python train.py --num_hidden_layers=14 --hidden_size=160 --num_attention_heads=5 --num_key_value_heads=5 --head_dim=32 --intermediate_size=960 --vocab_size=512 --hidden_act="gelu" --norm="layernorm" --norm_place="pre" --norm_eps=1e-06 --positions="rope" --rope_theta=10000.0 --rope_fraction=0.25 --qk_norm=false --attn_scale=0.177 --bias="all" --tie_word_embeddings=false --parallel_block=true --init="normal" --init_std_qkv=0.0277 --init_std_o=0.0277 --init_std_up=0.0277 --init_std_down=0.0 --optimizer="adamw" --learning_rate=0.00158 --beta1=0.95 --beta2=0.98 --weight_decay=0.053 --lr_head=0.00741 --max_grad_norm=0.5 --warmup_steps=584 --schedule="wsd" --decay_fraction=0.853 --decay_shape="pow" --final_lr_fraction=0.0 --batch_tokens=[8192, 16384, 32768] --max_seq_len=1024 --doc_mask=false --z_loss=0.0001 --train_tokens=150300000 --max_steps=8661 --dataset="wikipedia_en"
MLP neurons of a small language model. Each row is named by its layer, matrix (down: output weights) and neuron, and shows model dimensions 0-127. Each number is 128 + 32 x the weight over its row's rms, rounded and kept within 0 to 255.
Before each neuron's rows, "fires before" lists the tokens most often just after its 100 highest values on Wikipedia text that the model never trained on. A number after a token or word is its count.

fires before: "s" 22, " of" 14, "," 9, " and" 6, " (" 5, "." 5
L2.down349 [130 149 157 157 161 128 113 189 135 122 139 132 126  19 146  91 120  94 155 128 116 145 109 168 178 148 120 139 184 158  72 122 114  83 122 138  95 128 105 115  98 117 104 126 112 153 122 145 134  14 115  89 121 146 133 111 101 131 154 136 138 119 148 122  95  67 119  99 148 112 131 111 173 162 154 104 162  73 129 111 234 194  92 178 140 147 147 139 168 149 112 116 115 148 144 152 133 144 118 163 100 156 138 132  87 153 115 131 105 117 146 155 132 140 153 132 152 149 119  92 129 110 104 139 128 105 117 152]

fires before: " " 51, "," 4
L5.down863 [165 105 126  86 125 122 110 160 216 176 111  66 127 145  90 154 164 179 147 130 139 153 138 133  72 137 127 143 144 108  99 179 125 178 121 184 118 148 123 147 152 103 124  98 122 123 147 137 131  76 161  83 167 187 152 122 152 131 121 179 136  44 195 121 151 131 150 159 133 163 128  79 108 175  95 126 104 145 101 184 152 121 137 141 117  95 139 126 123 106 152  84  88 113  80 172 102 168 121  80 175 115 134  97 115 131 140 161 138 111 141 137  97 165 187 157 125 124 120 160 115 144 113  99 176 137 108 107]

fires before: " " 53, " of" 16, "in" 7, "1" 4
L3.down819 [100  96  99 139 169  99 115 144 148 132  89 130 140  54 124 148 143 142 129 163 131 130 144  95 154  90 123 140  99  88  70 151 190 151 124 170 176 158 159  98  68  90 123 123 181 131  82 163 117 134 166 122 176 144  88 122 135 110 163 168 148 161 162 141 100  83  90 115 141 150 139 126 181 110  62  78 107  81 213 122  98 140 141  92 136 116 105 122  97 223 105 104 112  73 117 108 155 104 113  98 130 112  97 135 135  46 180 175 161 138 173  98 145  92 128 142  92 162 157 145 148 151 119 166  84 118 120 127]

fires before: "==" 29, "I" 10, "A" 9, "The" 8, "===" 8, "F" 5
L6.down724 [150 121 137 117 102 117 131  83 103 109 139 152  99   2 143 104 203 181 131 169 145 181 128 116 105 142 114 129 172 121  87 126  84 132 142 158 129 114 112  91 127 128 173 125 116 151  89 126 128  21 134 131 133 141 105 156 187 116 148 119 139 154  97 126 118 121 152 125 116 112 127  32 103 127 124 147 177 171 102 150 239 155 126 110 143 140  99 113 121 175  92  78 167  92 139 114 156 126 125 120 149 153 151 150 165 133 136 130 128 119 128 109  99 162 147 112 143 148 131 148 148  78 101 134 163 131 135 102]

fires before: " the" 33, "t" 20, " le" 4, " a" 4, " B" 4
L4.down407 [172 121 167 125 106 178 153 122 110 119 134 107 125 100 112 121  97 134  97 105 156 139  86 133 132 134  95 149 150 104 149  96 150 152 163  62 159 103 114 139 194 132 115 138 150 152 144  89 128  72 149 121 130  96 197  88 119 173 126  99 147 103 154 110 119 157 155 166 108 164 127 161 162 155 140  90 144 147 165  96 182 126  69 122  89 141  77 144 105 197 129 101 107  93 144 218 121 112  90  79 113  84 160 126 149 103 126 121 164 118 138 116 146 214  63  41 127 147  97 117 145  76 108 164  73 150 121  91]

fires before: "ou" 10, "u" 10, "ut" 9, " the" 8, "ed" 7, "ion" 7
L11.down16 [120 180 131 117  80 133 159 124 130 180 128  70  91 134 115 103 150 154 112 135 128 121 140 167  97 155 123  99 109 110 144 139 100 168 150 123 105 112 130 200 112 142  91 163 118 144  54  85 142  81 105  92 103 115 140 115 120 105 182 144  72 137 146 161 169 157 123 111 145 100 141 167 167  57 111 126 148 139  89 163  85 167 140 117  97 117 101 154 136  91 118 141 223 125 101 107 169 134 173  99  94 169 146 113 150 132 124 132  98  90 160 106  96  83 170 154 109 140 122  91  84 127 157  89 128 124 123 158]

fires before: "\n\n" 47, "\n" 39
L6.down264 [127 142 132 152 119 137  86 109  81  81 134 153 114 147 117 164 145 106  97  58 148 127  58 101  90 101 141 124 122 137 112 108 186 139 128 173 128 190 198 128 177 188 120  95 141  84 109 133 119 119 118 155 161  65  75 100 104 117 163 133 112 101  98 164 124 129 135 104 124 117  86 115  93 171 170  90 117 124  93 146 111 138 123  89 127 176 139 163  61 126 166  78 154  63 138  93 133 158  85 113 138  96  98 113 112 160 185 173 175 134 150 184 150 129 170 196  66 162 110 183  86 158 161 161 108 105 100 131]

fires before: " " 73, " of" 17
L2.down553 [107 111 138  64  82 120 146 106 146 134 111  89 117 100 143 129 169 118  93 163 115  72 149 171 140 169 129 124 204  50 116 123  76 165  77 210 129 174 133 131  95 122 108 136 110  77 112 130 182 147 207 151  98 124  68 116 135 163 145 135 100 158 150  87 143 157  99 123 121 139  98 136  80 131 151 165 171 156 102 113  79 132 115  90 119 137 117 126 131  55 107 137 115  62 147  90 144 132 101 124 102 132 154 110 172 136 141 145 117  79 128 112 119 169 101 152 133 139  98 150  98 180 120 118 151  87 104 142]

fires before: "\n" 35, "," 21, " is" 14, "\n\n" 10, " (" 4, " was" 4
L6.down146 [141  87 144 133 106 113 151 104 115 175 143 141 143 124 152 181  69  73 133 116 148 174 139 155  76  90 109 155 154  97 107 105 109 129 150 144  64  97 135 171 191 195 136  70 109  80  97 127 100 127 113 124 135 139 163 113 109  56 109 158  76 158 169 164 145  64 187 107 180 158 144 102 159  86 109  96 101 131  92 179 158 113 108 159 103 111  88 126 156 123  66 171 151  49 158 145 120 174 124 100 153 166 150 139  87  83  77 172 145  75 116 155 147 130 143 126  96 127 126 147 143 145  94 107 162 180 181 112]

fires before: "==" 31, "I" 12, "===" 9, "A" 7, "The" 6
L6.down533 [128  98  99 107 136 101 127 110 129 120 127 166 107   8 170 129 203 146 132 174 151 217 160 107 106 151 104 125 158 105  86 112 130 124 134 135 142 134 115  78 142 130 191 106 118 142 101 119 111  34 112 133 139 136 133 114 164 145 130 104 131 174 107 116 119  96 144 130 148 127 103  42 132 128 134 136 160 155 149 142 239 130 106  94 148 139  95 119 124 155 121 104 154 113 151 149 171 123 149 118 141 134 139 156 168 124 110 122 154  99 135 125 120 130 145 111 141 145 161 132 147  79  86 112 138 129 121  99]

fires before: "s" 36, " was" 14, "." 6, "," 4, " is" 4
L3.down164 [108 158 158 143  95 133  92 131 148  79 112  88  97 150  24 134 140 127 149 149 121  95 126 156 160 163  94 142 200  55 139 143 154 150 114 171 129  97 129 127 148 147 154 127  80 109 103 125 153  97 152  59 113 135 131  84 138 148 133 143 135  65 141 111 186 103 127 135 151  72 109 114 143 126 158 130  76 111 103  85  83 131 112 185 149 124 165 170 163  56 138  75 117 116 135 147 106 208 157 124 100 110 186 100 145 210 111 147 167 150 188  87 159 140 147 139 112 105 163 120 114 118 101  90 151 150 115 120]

fires before: "il" 14, "iv" 14, "ur" 7, "in" 7, "ir" 5, "i" 5
L7.down629 [170 127 163 167 141 131 117 142 123 120 143 145 112 117 127 107  79 129 137 149 156 143 134 179  82 127  81 106 111 134 157 185  65 138 127  93 137  69 197 176 101 103 118 117 145 102 134 117 159 179 106 195 169 158 141 134  93 155 100 119 101 166  90 103  67 150 102 179 112 122 124 131 101  82 144 178 165 117  66 121  74 161 160 157 163 128 150 141 138 100 142 109 139  41 150 180 100 148 178 146 169 139 100 142 114 139 130 128 187 133 115 105 129  79 219 135 113 147  86 139  48  74 100 163 142 100 131 132]

fires before: " " 40, " of" 16, "|" 11, " the" 4
L4.down351 [ 96 117 134  95 173 153 111 124 158 142 134 147 170 128 150 102 127 116 175  88 206  96 127 176  73 148  63 101 141 139 115  88 153 116 215 118 126 191  62  76 114 147 145 120 102 161 149  97  97 108  73 161 119  89 164 147 135 175  91 102 154 121 180 170 106 107 140 105 106 129  77  77 119 197 110 190 164  98 106 115 114  80  69 152 148 107  79 154 141 170 141 158 136 125 190  62 148 169 142 129 135 125 116 122 138 111 156 130 110 104 158  70 115 166  94 123 103 145 117 125  78 114  80 148  93 103 114 133]

fires before: "1" 53, "2" 18, "o" 7, "her" 4, "end" 4
L6.down761 [172 144 132  93 136 137 116 152 121 154  83 122 151 144 113 132 103 170 162  39 108 126 106 130 138 101 102 127 162 131 120  82 110 130 200 137 105 178 182 142 153 125 147 160 103 113  77  73 110 111 137  68 144 104 170 150 167  83 158 142 148  61 155 114  93 190 115 137 131 141 130 115 130  86  99 160 100 147 133 114 125 144 183 142 174  79 102 113 106 164 108  93 110 127 164 150 139 145 133 157 126 111 126 131 140  71 161 191 148 143 149 144 100 124 142 105  77 103 145 151 118 136 104 134 138 175 101  97]

fires before: "b" 15, "nd" 12, "re" 9, "al" 8, "iv" 7, "y" 5
L11.down334 [ 99 129  73 147 147 100 163 130 134 140 171 109 133  46 152 150 204 156 163  95 132 171 147 129  48 139  84 123 132 102 169  46 140 100 159 102 181 104 181 119 102 115 154 112 153 107 141 178 207 105 109 157  85 139  84 111 126 130  77 103 177 159 190 118 146 124 126 170  87 180 127  95 152  72 133  70 135 151 156  60 112  99 103 117 158 136 142 155 143 122 114  90  72 107 121 120  97  69  88 110  99 153 118  86 150 159 127 154 155 183 190 159  90 122 143 111 146 155 131 143  95 105 155 130 109 165  87 141]

fires before: "n" 24, "en" 12, "in" 10, "ur" 5, "i" 4, "her" 4
L2.down158 [126 116 138 183 186 102 188  29 144 146 104 174 159 163 172 149 142 144  97 113 105  98 123  91  95 101  86 140  98 104 131 144 112 153  67  52  78  91  99 147 126  71 169 101 104 112 132 138 153 158  98 134 118 177 106  56 121 134 133 137 141 189 125  93 145 141 149 152 129 145 111 181 128 114 148 122 158 157 136 140 137 166 150 175 113 130 192  95 175 126 132  97 121 131 137 132 106 125 150 146 172 114 119  86 110 126  60 120 114 113 109 149 117  91 128 126 140 117 103 130 146 141 131 176 114 169  89 139]

fires before: "er" 23, "ian" 7, "re" 6, "al" 5, "ia" 5, "ers" 5
L3.down23 [128 155 141 155 127 165 160 139 145  95 109  80 102 109  74 162 140 111 127 176  93 129 181 177 112 161  86 180 112  81 146 126  94 158  80 193 146 121 142 150 112 136 104 142 125 146 148 177 139 174 139  79 133 159  68 117 110 176 160 152 105 145 117 190 138 192  61 126 122 112 132 134  75 144 138 167 140 125  96 143 121 128 144  88 163 129 102 151 121  67 116  85 120 139  86 177 103 169 118 144  42 130 158 134 132  78 102 163 128 180 100 218  69 137 105 144 137 188  68 111  87 138  67 153 146 140 161 146]

fires before: "==" 33, "I" 11, "===" 8, "A" 8
L6.down451 [154  92 146 126 107 110 123  99 124 112 140 137  98   0 143 117 219 157 126 163 169 189 149 105  97 156 118 112 163 123 105 107 112 140 137 146 113 109 114  94 119 132 165 125 105 134 113 126 133  27 142 146 144 142 107 150 186 115 136 139 139 157  90 152 103 118 141 110 127 131 127  49 101 134 130 141 175 168 121 150 217 139 125 113 131 136 103 101 112 178 103  95 150 100 140 110 162 125 124 118 165 143 141 149 158 167 124 137 132 123 119 114 105 149 153 129 147 136 139 138 150  59  97 130 145 131 132 126]

fires before: "h" 17, "e" 13, "ion" 11, "ent" 8, "her" 6, "ed" 5
L7.down329 [133 138  90 166 140 198 159 127 123 211 185  56  92 144 134  93 161 184  96  83 110 130  52 103 104 146 139  85  98 105  99 100  37 149  96  92 159  96 100 147 126 189 173 117 119  87 152 111 154 115 176  76 158  82 125 103 126 109 167 132  92 168  73 123 110 107 129 160 183 118 143 131 102 120 157 116 158 130 124 112  97 170 155 118  96 138  89 106 137 123 146 112 197 127 119 139  67 118 176 110 146 176 128 115  79 116 123 137 171 173 190 106 120 147 102 165  85 103 137 126  98 114 183 129 147 125 112 133]

fires before: " " 32, " P" 9, " W" 5, " S" 5, " M" 4, " \"" 4
L6.down157 [132 113 126 130  94  92 124 106 119 124 131 143 124  69 124 110 209 169 110 133 136 167 134 105  98 146 101 125 154 135 134 123  98 139 137 132 119 129  82  78 115 131 184 154 137 116  89 156 150  40 167 142 116 147 104 146 160  93 146 113 120 158  84 135  89 110 122  99 162 120 107  77 108 110 135 142 176 127 116 153 235 154 112 127 140 152 118 103 145 178 123  96 164  78 161 158 175 119 100 142 143 178 128 152 167 135 125 121 156 136 144 108  87 129 187 125 102 101 154 139 160  90 139  99 135 142 124 127]

fires before: "d" 27, "p" 7, "t" 7, "ud" 5, "s" 4, "ac" 4
L11.down461 [188 141 113 194 109 147 138  83 119 208 136 167  94 165  76 128 134 160 165 144 123 114 126 141 144 131  96 117 116  76 188 141  99 123 123 107 144 123  79 137 147 170 170 101 144 134  92 102  82 175 160 109 129 107 157 123 117 105 128 150 124 181 109  69 113 132  61  75 167  86 175 142 148 143 143  90 152  94 118 180 137 176 155 123  93 132 104  90  97  58 185 135 120 105 161  97  96 101 198 179 107 126  64 108 133 119 119  87 130 132 157 167 129 127  58  32 109  60 148 126 161 165 138 133 139 133 146 144]

fires before: " " 56, " of" 12
L5.down878 [ 92 128 147 173 157 116 109 122 111 147  97  81 130  86 111 153 171 165 132 121 182 109 157  86 158  79 158 162 134  81  94 155 170 155  85 187  93 172  91 135 113 100  80 192 153 185 160 133 108 114 161  98 169  83 108 123 103 149 137 144 126 183 118 213 107 178 161 122 127 107  92 119 126 123  74 141 152  94 144 125  99 153 139  72 138 111  93 104 126 199 142 112  86 175 108 106 119  95  59  83 237 128 188  84 126  84 142 110 137  99 152  85 107 125 154 122 130 166 155 105 157 151 123 138  82 107  90 116]

fires before: " " 65, " of" 15
L5.down74 [134 122  59  82 143 166 123 119 166 141 166 122 105 200 182 127  96 111  86  65  99 161 155 103 173 163 141 121 105 133 119 113 111 131 117 168 165 204 130 135  97 144 101 155 168 165 104 128 113  80 164  77 137  92 106 146 134 186 156 160 119  93 174  86 137 127 132 128 146 131 123  82 152 129  63 195 111 178 183 162 123  87 122  91  98  86 126 134  90 150  65  99 117 106 102 147 118 115 127 104 151 114 140 110 199 104 105 163 184 129 147 122 130 100 171  87  94 169 154 167 138 173 150 168 130 117 111 114]

fires before: "9" 51, "99" 13, "8" 8, "98" 8, "7" 6
L11.down215 [143  81 130 146 136 109 130 151 155  71 200 123 160 134 103 138 130 135 170 149  92 113  50 142 154 141 114 160 125 113 110 134 149 182 134 114  96 150 179 141 116 159 122 102 127 138  99 182 138  99 137 150 137 132  73 203 181  91 175 156 147 136  56 160 137 103 124 103 162  93 112 151 101 173 126 118 131 173 116  71 120 144  84  29 105 147 128 135 152 160 137  72 129 185  63 125 164  76 175  87 165 156 115  89 139 122 133 103 124  99 109 105  51 115 174 119 163 155  92 114 116 157 139 113 116 199 162 156]

fires before: "s" 36, " was" 14, " is" 8, "." 8, " c" 4
L3.down344 [ 99 165 110 155 181 178 148  57 133 156 139 138 162 157 138 180 199 106 147 129 157 123 135 109 172  70 149  84 138 115 185 165 103 106  93 168 136 128 119 114 107 124 193 173 144 129 144 141 114 164  82 111 104 145 118 100 111 155 172 172  89 145 120  82 169 110  99 146 118  99 170 102 126 124 104 132 104  83 150 138 129 126 198 122 138 132  57  90 121 142 143 120  78 160 140 158  87  53  93 132 104 108  77 123 162 136 126 124 155 163 105 152 111 121 163 147 100 172 187 216 121 123 116 127  70  89 137 109]

fires before: " of" 25, "n" 19, "ic" 8, "er" 7, "re" 4
L11.down440 [125 166 123 145 176 119 175  63  59 129 140 101 120 173  91 158 114 133  99  25 142 190 181 101 145 150 134 108 143  51  83  38 150 127  94 184 135 132 137 192 106 120 130 140 147 113 129  86 169  62  87 151 149 128 139 115  80 107  88 123  95 113 170 172 140 107 107 132 126  75 101 156 120 121  95 134  91 143 135 133 132 155 127  83 172 158  65 160  94 141 126 146 122 139 120 187 119 123 143 102 128 128  90  76 138 160 117 135 101 173 161 161 108 171 156 135 139 118  61 178  87 107 148 135 184 122  69 196]

fires before: "s" 35, " was" 14, " is" 9, "." 5, " h" 4, "," 4
L2.down224 [ 82 152 142 119 103 131 103 140 116 157 127  90  99 203 194 131 160 116 139 122 106  34 135 128 222 194  86 100 126  94 126  99  87 136  66 150  76 108 148 157  99 122 165 119  55 128 121 131 169 131 180  83  62 116  89 109 130 178 142 137  99 162 148 102 144 165 149 162 126  94  86  99 113 161 151 131  69 145 119 134  74 161 156 153 177 144 165  93 151 123  91  68 119 129 161 115 119 158  85 120 107 101 130  97 147 114 117 114 118 104 137 180 171  83 129 113  91 137 127 108 137 132 150 146 111 159 106 136]

fires before: "\n" 72, "\n\n" 21, "==" 7
L6.down590 [173 136 118 125 173 130 114  73 133  50  80 156 104 157 105 103 156 116 132  82 111 115 129  84  61 132 156 120  95 176 134 148 220 145 167 146 105 206 229 125 143 144 134  61 159 107  73  87  92 121 120 185 146 116  95 116 103 130 127 123 126 113 155 158 138 157 124 124  93 123 105  83 108 182 174  70 118 114 130 158 134 160 143 136  79 170 136 168 109 133  96  93  97  71 126 147 140 123 134 128 141 121 108 153 117 155 171 150 152 105 138 123  87 156 127 207  92 156 166 157  81 145 127 123 126  98 130 149]

fires before: " the" 18, "t" 14, "ou" 7, "ter" 7, " " 6, "an" 5
L3.down766 [107  99 116 122 161 158 142 132 131 124 114  91 117 116 120 195 128 122 151  67 101 144 202 100 105 127 101 123 134  90  64 115 166 131 132 105  97 177 108 175 110 103 127 136  95 129  81 179 131 132 183 152  84 140 105 123 110 125  98 175 110 197 155 177  60 199 167 101 114 128  79 164 121 124 110 124 131 117 108 109  96 166  95 102 124 110  94 135 129 189  88 107 131 147 166  74 128 161  66 119 107 133 166 142 113  65 124 109 112 109 131 123 137  90  76 131 147 138 138  91 133  94 179 184 111 131 138 130]

fires before: " " 51, "b" 12, " the" 4, "ter" 4
L7.down291 [101 108  96 138 128 125 149 101 180  91  91 145 156 125 128 176 120 154 117 100 190 122 116  87 102 135 113 132 126 107 116 161  75 189 114  75 180 160 107 172 136 135 142 104 147 109 158 144 148 101 104 114 134  83 155 147 106 172 101 105  71 148 137 158  58 127  93 148 133 103 190  91 138 137 149 113 131 144 150 120 191  69 135 164 125 148 107 157 102 111 126 142  97  71 142 151 117  97 105 104 170 149 153 127 151  79 162 113 119 175 149 134 128 119 214 133 132 111  80 140 136 105  84 106 130 123  60  94]

fires before: "," 28, "\n" 11, " and" 9, " is" 7, "." 6, " |" 4
L6.down765 [127 151 149 145 106 168  87 115  88  99 153 147 168  96 105 105  99 172 168 145  98 111 153 134  85  61 154 133 155 151 203 154 164 197 123 109  72  86  91  96  98 142 101 133 123 162 131 132 137 118 127 113  85 127 118 112  91 236 172 145  94 132 112 110 169 110  99 132 117 166  90 115 141 153 118 148 111 136 114 170 103 131 150 179 117 146  94 199 139 162 179 136 138 114 121 214 104  76  84 160  98 157  89 119 144 191  98 111  65 142 192 134 143 108 178  85 119 146 214 171  87 121 131 151 132 115 123 116]

fires before: " " 58
L5.down900 [ 83 123 126  41 105 123 144 146 161 186 151 105  91 122 124 112 104 154 144 102 120 112 125 110 148 139 149  92 153 127 113 148 157 121 181 143 133 153 134 166 119  87 159 112  55 119  38 133 106 102 185 109 107 160 133 103 100 160  56 127 171  97 148 137 152 202  99  99 158  77  83  47  76 159 128 191 145 163 117 118 109 137  92 146 137 110 144 168 140 116 121  85 138 139 150 135  84 141  88 125 114 182 189 116 144 159 119  45 145 118 135  78 221 116 151 132 104 137 101 128 106 140 100 109  71 165 101 100]

fires before: "9" 40, "8" 18, "99" 8, "98" 7, "7" 6, "6" 5
L11.down362 [134 156 129 125 126 111 104 193  94 150 203 189 125 103 166 114 123  92 193 161 144 164  99 110 151 147 169 145 180 165  85 162 121 137 183 106  96 100 166 129 129 134  68  88  82 131 136 143 114 160 130 141 117  94  89 105 137 107 101 142 132 123 116 148  92 141 140 139 113 163 126 141 142 142 115 143 139 124  77  61  69 164 106 182 111 126 177 100 140 145 123 129 167 150 129 118 171 115 112  78  72 114 148 129 164  70 144 108 153  94 161 226  83 113 153 128  67  82 141 140  92 142 171 136 137 156 119 148]

fires before: "1" 47, "2" 30
L5.down110 [116 117 123  90 142 150  62 140 130 114 133 140 126 162 140 105 128 102 152  88 156 125  86 173 148  72 148 144 131 126  73  98 115 126 116 175 126 123 108 158  81 154 125 162 116  86  74 186 175 229 121 140  95 118 125 144 117 152  99 121 145 124 159 135 153 167 112 141 144 130 132 176 146 106 165 125  85 110 162 127  80  93 108 123 120  66 124 147 162 196 116 146 118  79 183 119 147 142 168  97 136 148  34 104 146 118 102  98 111  82 119 176 118 194 140 100 116 155 120 146 176 145  75 159 102 190 136 103]

fires before: " " 27, "or" 13, " of" 11, "an" 5, "e" 4
L5.down125 [113 169 148 127 154 101 123 102 171  89 140 129 104 102  81 151 127 140  78 114  90 143 184 150 176  85 115 140  90  63 128  98 137 202 122 130  82 157 127 115 133 129  84 110 106 154 100 131 153  69 116  84 126  69  80  82 131 124 151 182 159 208  83 129 140 147 141 103 129  86  94 145 154  50  88 218 118 135 143 143 108 140 105 135 115 109  86 105 123 185 112 134 109  85 145 105 149 203  97 125 146 130 172  92 134 103 125 151 179 153 188  91  77 115 122 164 154 114 123  80 151 134 127 169 162  88 126 159]

fires before: "ct" 19, " to" 16, "u" 9, "uc" 9, "ion" 8, "ly" 5
L11.down492 [ 85 183 140 105 126 123 189 141 112 132 138  92 141 155 104 129 116  95 112 131 143 148 146 135  83  80 105 123 137 100 129 107 124 140 152 143 131 141 125 147 144 130 108 136 122 149 167  52 133  96 131 135 106 121 125 149 190  86 190 169 142 116 121  48 142 133 191 149 144 142 131 119 163  64 157 116  80 165 139  88 144 142 131 129 135 161 128 119 142  74 179 104  96 101 123  74  99 108 142 141 104 186 157 148 139 175 150 145 112 105 122 140 176 149 146 146  88 122  73 115 175 217 105 129 130 106 115 124]

fires before: "n" 19, "et" 8, "er" 7, "l" 6, "ast" 6, "or" 5
L11.down178 [162 163 126 151 157 124 167 111 100 130 154 103 114 131 171 130 135 103 114  33 107  98 118 109 128 117 184  73  85 118  84 151 159 153 154 149 163  79  95 132 173 113 103 102  48 154 131 207  93 197 112 108 124 136 119 108 127 166  77 113 106  86 115 222 128 108 115 116 123 107 139 122 117  97 166 132 105 155 137 173 113 117 136  99 121 192 158  80  72 166 140 118 126 114 108  88 117 164  72 141  90 201 115 151 130 124 132  86  97 138 143 133 124 109 115 118 136 138 155 202 130 137 144 129 146 120 128  98]

fires before: "t" 15, "d" 11, " the" 11, "v" 7, "b" 6
L4.down730 [118 128 152  86 150 166 149 101 109 102 131 100 108 255 149 133 163 154 164 104 141 132 101 134 188 112 165 119 137 125 110  86 110 146 153  97  98 142 169 151 183 132  92 138 106 140 142 156 112 110 134  77 114 143 156 104 131 146 129  97 139  96 118  62 119 123 118 210 119 136 126 175  68 135 152 124 113 149  91 128 121 110 116  93  84 150  90  81 127 148 134 114  96 124 201 125 152 120  98 101 132 167 134 143 144  93 165 173 190 140 144 117 104  72 160  46  98 109 108 122 147 115 131 101 156 153 109 119]

fires before: "so" 23, "t" 19, "k" 7, "b" 7
L7.down232 [111  98 155 117 100 122 104 144 121 169 156 122 114 123 125 135 141 112 137 146 165 140  84 188 117 124 134 165 178 180 163 111  98  99  95 102 152  97 120 111 180  89 121 132 104 140 176 132 122 139 103 128  75 169 107 186 141 130  95 135 152  89 117 202 134 129 140 140 101 114 169 167  30 133 158 152 124 114 115 137  77 109  72 110 132 133  83 102  87  99 158 172 155 176 122 113 119 125  58 109 163 139 106 126  93 191 134 113 119 146 123  78 113 135 130 128  77  69  89 138 159  81 100 149 124 158  99  44]

fires before: "s" 29, " is" 8, " was" 6, " to" 5, "h" 5, "." 5
L3.down496 [125 127 103  92 173  80 179  84 152 131 114 188 137 103 207 149 183 121 102 162 103 157 116 115 176 134  80 108  60  94 133 122 141 110  87 128 108 129 128 123  87 107 190  88 137  98 141 130 148 104 105  88 121 187  83 116 142 174 203 194 129 188 112  93 164 123 102 160 143 115 112 165 104 162 154 103 115 107 161 149  74 135 173 142 160 148 146  69 173 161 139  93  89  92 123 135 104  90 102  92 108 130 107 135 137  85 107 119 102  87  88 120 181  54 127 115 122 151  92 137 116 151 129 125  77 131 106 133]

fires before: "el" 16, "er" 8, "d" 8, "or" 7, "if" 6, "ot" 5
L7.down781 [122 144 115 135 194  88  92 138 119 110 131 114 143 191 140 115 111  77 129 108 108  99 159 141 126  69 143 116 117 104 135 141 117 175 144 164 152 139  92 126 100 111 121 103 209 140  76 159 172 170 154  87 146 173  71 104 126  95 137  92 132 119 101 144 148 137 125 136 145 114 109 190 190 184 159 132 123 187 111 187  59 157 103  76 104 155 146 138 136 144 136 159 112  69 142 122 115 171  58 152 169 197 103 137 110  92 141  96  80 119 168 132 105 152 135 159 134 147 116 143  87 153 131 154 107 117 127  91]

fires before: "so" 46, "l" 17, "b" 10, "ong" 7
L5.down428 [159 156 163 103 149 125 171 163 153 110 150 183 138 131 121 109 139 110  97  67 120 146 173 149 134 106 111 138 112 119 202 123 157 119 156  44 131 158 142 156 104 136  93 145 127 122  96 124 140  80 168 169 135  81 101 134  56 146 170 120 139 148  59 181 120 192 158  95  84 167 152 124  88  97 161 133 135 160 190 126 108 137 112  60 117 132 101 127 111 148 188 116  70 152 116 103 163 174 107 168 145 159 174 105 143  88 107  88 102 175 110 104  63 138 129 148 132 128 111 114 168  97 131 109  58 115 128 124]

fires before: " " 41, "3" 8, "6" 4
L5.down124 [162  84 174  88 118 134 126 149 178 157 119  66 147 121  61 145 162 118 149 127 118 137 118  93  55 103 114 123 136  76 122 172 151 155 122 212 103  92 129 153 151 107 138 111  91 107  91 138 117  77 211 161 129 182 122  87 144 127 113 194 140  65 187 175 119 139 156 115 174 113 147 149  88 150 128 163 118 136 117 168  90 148  89 126 128 115 141 186 115 107 165 101  87 171 134 148 102 152  97 124 154 135 195 100 141 185  91  95 136 131 105 117 132 111 157 155 100 121 111 127 126 117 108  96 113 129 111  80]

fires before: " the" 26, "t" 15, " J" 4, " a" 4, " R" 4
L2.down131 [171 166 182 116 120 140 116 148 129 151 108 139 158 255 156 108 183 103 138 123 177  29 112 133 181 144 149 139  99 134 142  92 121 124 122 139 108 139 151 132 190 134 163 106 136 137 110 140  81   7 129 140 185 152 133 105  96 121 151  68 119 125 121 109 124 139  70 161  94 115 125 146 125 123 146 105  69  80 112 140 184 146 101 147  76 116 104  78 153 122 133 143 114  79 181 117 126 136 108 101 101 110 124 160 171 133  66 172 174 147 101 111 125 135 138  88 104 117  99  87 137 124  99 146 142 127 123 141]

fires before: " " 65, " of" 19
L3.down628 [173 122 121 118  88 136 134 141 140 148 176  92  90 100 166 116 180  86 101 125 149 169 102 145 142 193 137 146 116 139 155 139  78 147 128 107 126 114 132 110 115 149 131 136  87 150 159  76 115  94 167 110 126  86 136 120  80 129 135 131  99 150  96 140 117 116  48 146 114 173 167 134 132 137 147 116 176 112  94 115 187 148 112 134 117  84 139 118 129 138  78 156 107 188 150  95  91  42 108 133 131 136 165 151 162 241 143 129 110 125 106 107 119 156 225 153 131  79 117 109 115 118 148 124 147  59 107 145]

fires before: " " 69, " of" 17
L4.down620 [163 111 149 132 133 117 133 145 112 122 168 112 153 113 134 153 113 122 129  80 188 161 128  27 132 133 162 116 100 168 130 110 181  97 221  98 177 110  80 202 139 123 127 155 128 132  72 153  67 154 190 177 105 130 149 140 142 140 109 129  71  54 129 198 112  96 118 105 149 147  89  21 166 135  90 101 177 114 113 144 139  92 117 134 127 117 135 143  97 211 102 140  97 136 112  95 117 181  68 120 149 100 141 130 156  76 123 120 112 149 124  84 131 148 108 127  81 165 135 116 118 152 140 113  52 134 135 126]

fires before: "|" 25, "9" 9, "3" 6, ";" 5, "8" 5
L7.down145 [ 95 154 137 181 137 195 155 136 155 107 159 103  22  94 131 157 160 159 163 167 117 116 112 109 103 156  83 112 190 148 102 151 145 170 146 140 166 151 143 140  77 130  98 174 104 115 129 133 120 137 117 189 123 148 122  95 157 135 100 161 121 159 159 143  79 134 165  91 163  80 102  92 128 126 150 141 165 148  92  34 219 148 141  66 131 186 108 151 156 109 120 119 136 114 123  72 112 116  95 100 173 154  93 143 115 147  74  80  96 100 153 139 114 120 151 155 111 190 112 132 142 132 148 100 137 140  77  80]